config.toml
n_layer = 10
d_model = 256
n_head = 2
n_kv_head = 2
head_dim = 128
d_mlp = 1024
vocab_size = 726
activation = "tanh_gelu"
norm = "layernorm"
norm_place = "pre"
norm_eps = 1e-06
positions = "learned"
qk_norm = false
attn_scale = 0.0884
bias = "all"
tie_embeddings = true
parallel_block = false
init = "normal"
init_std_qkv = 0.0161
init_std_o = 0.0036
init_std_up = 0.0161
init_std_down = 0.0036
optimizer = "muon_variant"
lr = 0.0161
lr_mult_o = 3.0
lr_mult_down = 0.7
beta1 = 0.9
lr_head = 0.0123
grad_clip = 1.0
warmup_steps = 200
schedule = "wsd"
decay_fraction = 0.582
decay_shape = "sqrt"
final_lr_fraction = 0.05
batch_tokens = 65536
seq_len = 512
doc_mask = true
train_tokens = 362200000
steps = 5527
dataset = "wikipedia_en"
MLP neurons of a small language model. Each row is named by its layer, matrix (up: input weights) and neuron, and shows model dimensions 128-255. Each number is 500 + 25 x the weight over its row's rms, rounded and kept within 0 to 999. Numbers have three digits each.
After each neuron's rows, "fires on" lists the tokens most often at its 100 highest values on Wikipedia text that the model never trained on.

L6.up162:472485509449499543468468477476488463507572484516492522493498524506475516508490486491482483515545511540473519544534498470524487512491478501459492515508499499543475505523518544532494469518508484455524521498480527480517519525482474533535477515484507517452545474482475447486473528529481500452475496533537454453484537516486445531502511486480500513484505493517508473486500488536509503526545
fires on: "re", "er", "ond", "ot", "ad", "ort"

L6.up883:545516521511508507459533483505512479504497511528494487495534506488538517470521529494479500500462516540496509487524476527504493524476525495521589511513499481508509497527489557499443487479467488530491548462536524480516488521503481531511458471450466546480531495508536509480481489516519517537520532516519476478555521509509487484524496534488507481513491481495511496544523532512523464503450
fires on: "ot", "at", "re", "ec", "t", "or"

L6.up470:565519496522500510514526484510508497440510458508532509507457489479535482491495535435491478494497502452500538506497489480459471505507491481509503505504442514489523498475511515531517497542465469492548519467549513505472485483467476480514473492469462533517495513488471495505483473451518498495524523500491475518461489513480492496494492509537495497463494490507504504478533534485508512512480
fires on: " C", "c", "cc", " of", "=="

L4.up481:513508550551517468526519537534551521478493481495506553499554476495527501504487498511510507510500513535495489497517488525491521525519508495502508538466496491492483503508496510484464501512474500482512492558548476516524508518451537474491497508506481529516531495494493528489516484504487508475532451539471491492547511505508472505490544544511492490496494459518521504518483485496507530499491
fires on: "z", "ir", "ff", "t", "ic"

L6.up151:568480479520519535473501527490469539539521505516512493498503510483481459485536533460491492500463488452549542438494470509490563511478503494509471522489485519525470463501526522485464516452521474503499468507541494493485502516491515499543502474507522493485517508475521505498491527480514505492501466511510500505491516511468517460493534542500508510488529428515531518503552487500465498477457
fires on: "n", "ist", "at", "'", "l", "et"

L2.up396:501524489506525467477494479467433531513464487528490512536501516500516476485494503472494456533509487539511531513498500510475492461462483487505538491489501533522533505482489571489496546483549514483516519512546514492529467497495512530545517495512521462512497458559470527445504451510475464529530526534477496458488511484511523517515496507486516512483463512514439501541479502493532515541493
fires on: ";", ","

L2.up871:498537485535441497488503512509497502467497458489529474516489521462479476494479511464499494505500482496528532502500486548518483518488473528553458486529505494477474471541458474450494465488565484513524500517487514466491519465483496464514503561486498499548504481479470532493512493484432481506552520493521513547514499491493493498489473519537533473449489509492520515529482507513509525543490
fires on: ",", ".", "\n", " |", "°", " /"

L6.up91:453504516514503477522494494488487520529489522548437514490497482509546503552520474499498461471502526520541514486506495512539509501539499517519516494544495519526488523530501493481462492455500495503506479512527501450541497459487510541534554483542515506531483454503494456496485510485506471489464470468502555488465462465494498512506514455452533484485478521518485474523500485499528505511547
fires on: "il", "p", "el", "h", "ect", "ou"

L4.up477:528478541445501527490521497483526444507476517525525498512493490565551519488495514488498497511499491486481500528528481486480509540502477501501514490476483504511507478463494500500513496503470499516481488530503493489504462456552512472540474546484501553502501505487485546478493486496514496527563546570548491512519492495500491530490466489455508520515478500517475505499489531505480516531441
fires on: "is", "in", "e", "as"

L4.up794:509542480494530526457533502465498515504500508513489484530538517489542512493530548526491504497520512494538482487482497483471525520540444509478485479523466524503571466551458472547480470479527492489505445521545472478469445559568526499494507474509487515491480519501446492484502490511519532523460501515516484466490500518468483499476542503451493482476487538526509510475487520513536491518516
fires on: " was", "201", " is", "196", ".\n", "200"

L6.up840:484510491511469548505438496488513536497488512495499504509491487529492460480520451507514472499496460477496527454517506540503506491484508487515509459493519528544513501537472506529520512511519528540567528462473517494451489497478497503511518512485533503506499527514566506522513525473491519501512524494493456517490537458466516528493516479510484466445481483458525544555484493499495448524513
fires on: " b", "n", "p", "od", "k"

L4.up177:466479500515524479472476557516499475523499483499492512473447520474503531489476494519532490520510499521553472522453512408528491482512541520454464518544519503552489492459502481493510480474507482507436491511495509503476479489509497508532501499487471473511510495508476532511543489512459521505460466471521471478538488469523469487539494492491511489493532477497506517528512475504486531494516
fires on: "ul", "ad", "b", "re", "2", "ro"

L2.up811:494523471513481503519538509504495535464575533477492423521517491488449526496511490477456523510506504524520479468468522498508490531489509538537515506498457488531488475560494484493469485513558456509518504483500486507479456511487504463485516540489506542542520477527507504503473468515500496536507527472532508483515490520507514482484515492483536443544498498521500513507519475514473489536488
fires on: " and", " –", " —", ";", " -"

L2.up378:515491506501476518475513541461549541468500493524508472465478478478514491509487462480495446483514462503496509495520545449463521558506533465516531545517491469498536501505495500472473485495540522516507498475550506509499516491513485518484482477464496502512539524511516501482499484507539509531533539504534482541499436558513502483463531488474529465466466510527509544486528467495505536496455
fires on: "c", " C", " c"

L2.up634:462537486512498520497458522486512479488547465493560418513468518501496477522532487461554440494530467491488506515500546460470473524525482490470540502496521458465496518497500487460464501550515492485514517499515507506507511486529524498499489499519497518523523508493504507506512502485489515489537523497495514535452468488480531490491462535522560471489522524495509518463490494523480538512505
fires on: "c", "oc"

L6.up679:520526473464491526495488512464490487477499486527501473521438544505461539483533557522492462499514476500537548485488490501510507518448513521486483482512496507514543450505506512488505503489503483431489531542565492513480488457522465459498487515462506467543509514463525525480491465503546535504524475506505507517493496490504467500497537543497488469510526495471501509511555503478516567500481
fires on: "et", "oc", "at", "ir", "ite", "l"

L4.up889:498487520499509520485505510531486462459524501519505493548547456509527507461477429480491513499463477519533513519510513475506547510506488492533499518511507518489501427541523515487514502479549459513510537515504555496501488496489483508491516495507509461514528531514479518493488529464485461456517503498507539463504505476530515536500518493433484435493485531473499522524479516496525492460516
fires on: "own", "en", "ade", "ed", "red", "d"

L2.up956:521516476503510533473498486500470495527526517537463494507472484492489474495504517476513504521522513508477488532469481528478511468496465479482505496546462527505520493471512496536458551481511542514524507477495537456486483510529510457497507546523476475468480504492477518471517494501465469560507505465474489488489495471497495505488498500490477540520503556472495449511517500490512497520495
fires on: " the", ".\n\n", ";", "==\n", ",", "\n\n"

L6.up671:498493544501497522445455482492475465490520503460508469514479564543471514513500533487477524509501485552510500480504478467470548498457444528492504529543497488502523471497514513523462489488504553467518475455529512513540517517479488462525530471474465512517505534499511518515504452537549505479570501481514528522498499492520502487521478509473462491484519496468476505516514495496531502488523
fires on: "on", "at", "oc"

L4.up571:532543497474503497483513492475493454504488516483486492502536506495519529481501532480482516523534499506522505496504448513525485517453498550490523498504494447489503484452496503492507499496470482479496498495502440506524522485505495473523516504542515511498533476535483504516534477473480533548534514507491556510491471535477482552508486513513477469454507496524492527506534508497454474531544
fires on: "od", "um", "at", "y", "k"

L2.up159:469538498515501489445438510492513541504521487500534501499479522514476536506549481509516467525526472545516512450476529486464487514540510523488506467511512505507516511507504492496459523533523457551506461498497521496464528479465502495488499507473461488458515486515492480471526495514541523498514472498459498519487475451454514451529465475490503530510491513489483520502538471477486521502490
fires on: "oc", " per"

L4.up279:518557521483461489477497492499555486519485498462528498467507529513480483459516493469461520509480492556500475520524503552512442468491470485548516540526513493491515501507486484512461489511536534519518511464489563486522519529498499499512512477487506539514543490535511509481496495509522517453546494510494497488533516536479493501496523490479446484445520478529534520536526505508492441546462
fires on: "id", "ir", "t", "ec", "at"

L4.up607:524508508508504493458507473457493510511527535498531508519505519476554572485497478517501463528519497516515504506492513501490516481492504495505576518494480505508467441519523507534496515478484404508483473455517454478452537488517491490531476525509537534522498524517507480505523493502530468531523514503507513534510497492532476486551504528508466477500536468452512520517490487505537450483522
fires on: "s", "ot", "at", "ant", "act"

L2.up967:470488500549503561498444466484494484490534507547469520511497537494512496447498488495520518519530481498459503454492546468484498466503505523500490538488497508557494480509456494510506518495496528500533545487504500452477513519474542485521522506487495522537503508498470491535491522490462515516486476461530475528528456491492503513452479464493505488457505502498488536523487518500484545504515
fires on: " b", " th"

L6.up1022:535510519505494469477467488475521508533523476507482508441504492444519484442474538475508511506484490511486490454472503446526524491498491477468519516501519529507478502494481477499487536442466494507532482490531522515504490499471497453529467475498487497447506502507523507521509484538474494516467492520518505517502499480463454488543515495460473546513531442534526503562533534521505539544530
fires on: " I", "ad", "g", "2", "re", "ong"

L2.up851:494491454453453513471467477471488496521525476521476513460499486470480514476492497490543501535497555508471504505513461547510535518523568500480533503488501548443482490515480506502504474488466492519507522485464457553486492502498462504504486498467503464502533511522506502482515496473482479544488522474517531496472502509516479478469507485520487488493473508498496504475509481529503488488521
fires on: "hed", "d", "ied", "ased", "ed"

L2.up604:473483498519505495499498484551516493512531491467460484489471508513496468497473493488505492502534458510492436453528488480518497484519521517478520507473413490521475489542526466516483535485539487494493488532471486498489454517495516492504545523510527486500520440480564507538460509517508520516476508502490499522530532524471520476487477489477523487489490505474506531563493513547488549477521
fires on: " —", "fter", " –", " but", "ue"

L2.up73:506505503486473499447453519502477480543494514486502447533475484502530477500504510504522478526504497491534509536495507509534488477551501507522503515502495505503534514513532542526474523536506454515483518464491503520461517522491487483495494477482474505509510475547540516432472515476457481502524450437509513522513473448519533508506486479494485472492487514503464515477534508487492465448498
fires on: "ob", "ric", "to", "oc", "ab", " ro"

L2.up324:478520439492474501500485493546464456497542528492499499534515484530484520507543499483474505469461465488503456513501499486512513521511477514510489505530510520492478520515548503502457518479486513548542497472518514481456458543520498501497495501491510468454488476460511550496478472524503500525474513448502515508511524519498493509487520478484516508535479529468551470543524482525494513493517
fires on: ".", ")", "\n\n", ",", " ", "ia"

L2.up598:487500524495491460507489503512513542485467481523503475487454487483526490484483564486483485488497476535508505526477475487476506501514478501500459492475502488512491505503452463542498499472499480492520447487514516473472521473488488465498456550492481503504516518475500515585496454515475462525511520515428520494528530522517522505479481521533472520452507518498488522528492508485499552524500
fires on: " and", ",", "'s"

L2.up611:534536514539503566523511505485478484480525475543509502534442534501487490463509459524487539508561505474503484504510520530530476487501480493539517558500486534479475495531502521501537518498497498539561495489486503486487459563497531504499535464476501513508553529493530525529479523515514462519525486508497487512483490498460502537504484508475450507466454519528480512534506479480464481527463
fires on: " p", " comp", " m", " w", " b"

L2.up799:488485518477497478472500548521498502492530509491463478519503525535484517462461474488499468520524498503555483485490514531520505546504491498537538471498557473481466524492492499535498471533515385476558491534494511510502506504542577491480474562502502494494469510516506503493524546491513521504459534498522501483524512523506499493483512505502504494522505493524528533472452525510538489477498
fires on: "\n\n", "ond", ".", " by", ":"

L6.up716:455504530477504481492511499498509483544486503496513504509502506528546518508472534533550497476467496504451502515473501479523488478504472495497463522478491500480495509464481509490513493470495492522465464502542511565509539506489511515483497466512454532509519540491463531490517507496504484499500506508526497465561494488519517559499506510496467525524455515520443521505518530492509556524461
fires on: "v", "or", "is", "ess", "u", "e"

L4.up721:522515511494520510484487496506486482528532549504452510479472518470461477481480528508541507519492514514535487459521469486531445489509495553492473496517500504485516541499484492531501520452499471449532529521513509481473523493525509454470488509503482480552490473516460516550463460477499481540527453505501539509484509499509504513508523500520517482535530541484484535498497517518465472476515
fires on: "h", "ou", " ab", "end", "um", "at"

L4.up314:481522545501482507490519510466507503545458506529522515461474505486479464489508496490520473475457534490536524497469507499471481556531525507479520532481529526527461493479516503551483507539491517512512487472487506489535490515505505481484505503474544464482495524503517505512476501486496508561526503499493521536482495494503467490527515474549469497486505511478446524513477535484502477523502
fires on: "r", "or", "mer", "m", "re"

L4.up164:506515491535507524502460471508498494486493459493552473506517508499478491485490432503448490497460540526492503503520543487454535486498505521438472460472548520516506466496483502516487509496480505486526514508505470502490488514505493504536520510475450492501490576477499508481473502535483515540495539497491529516537540512506510507464496514487464523548502478474567507514492496479533498480525
fires on: "ip", "n", "ent", "m", "amp", "ir"

L2.up593:524500506513506502513505466435497463509548473508508487534489450469504488474486487491507492505482572511488472483497476527484500514480542520541506499463497500508468512495475485460555482532511460480500506500513467551469444533512481488531486454468489510515550522505515515477481504463473471515504482500509499481507564492487510513483476482488501493500501515508496536503511442520474484484536
fires on: "ed", "ated", "ased"

L2.up441:453535466523506500436534507505493518542571489540501475535518530514514452477504469518479521496448542451525536504507517495506503515490513515492504487532523545494474472515506495490474492485522474488559484499520486533440482558518457487520503451498473464478501476478514542483477500514534504513489474561513496490476490509469491517463503505500496476480482485454527516510502475460501519493524
fires on: " is", "==\n", "===\n", " was", "The", "\n\n"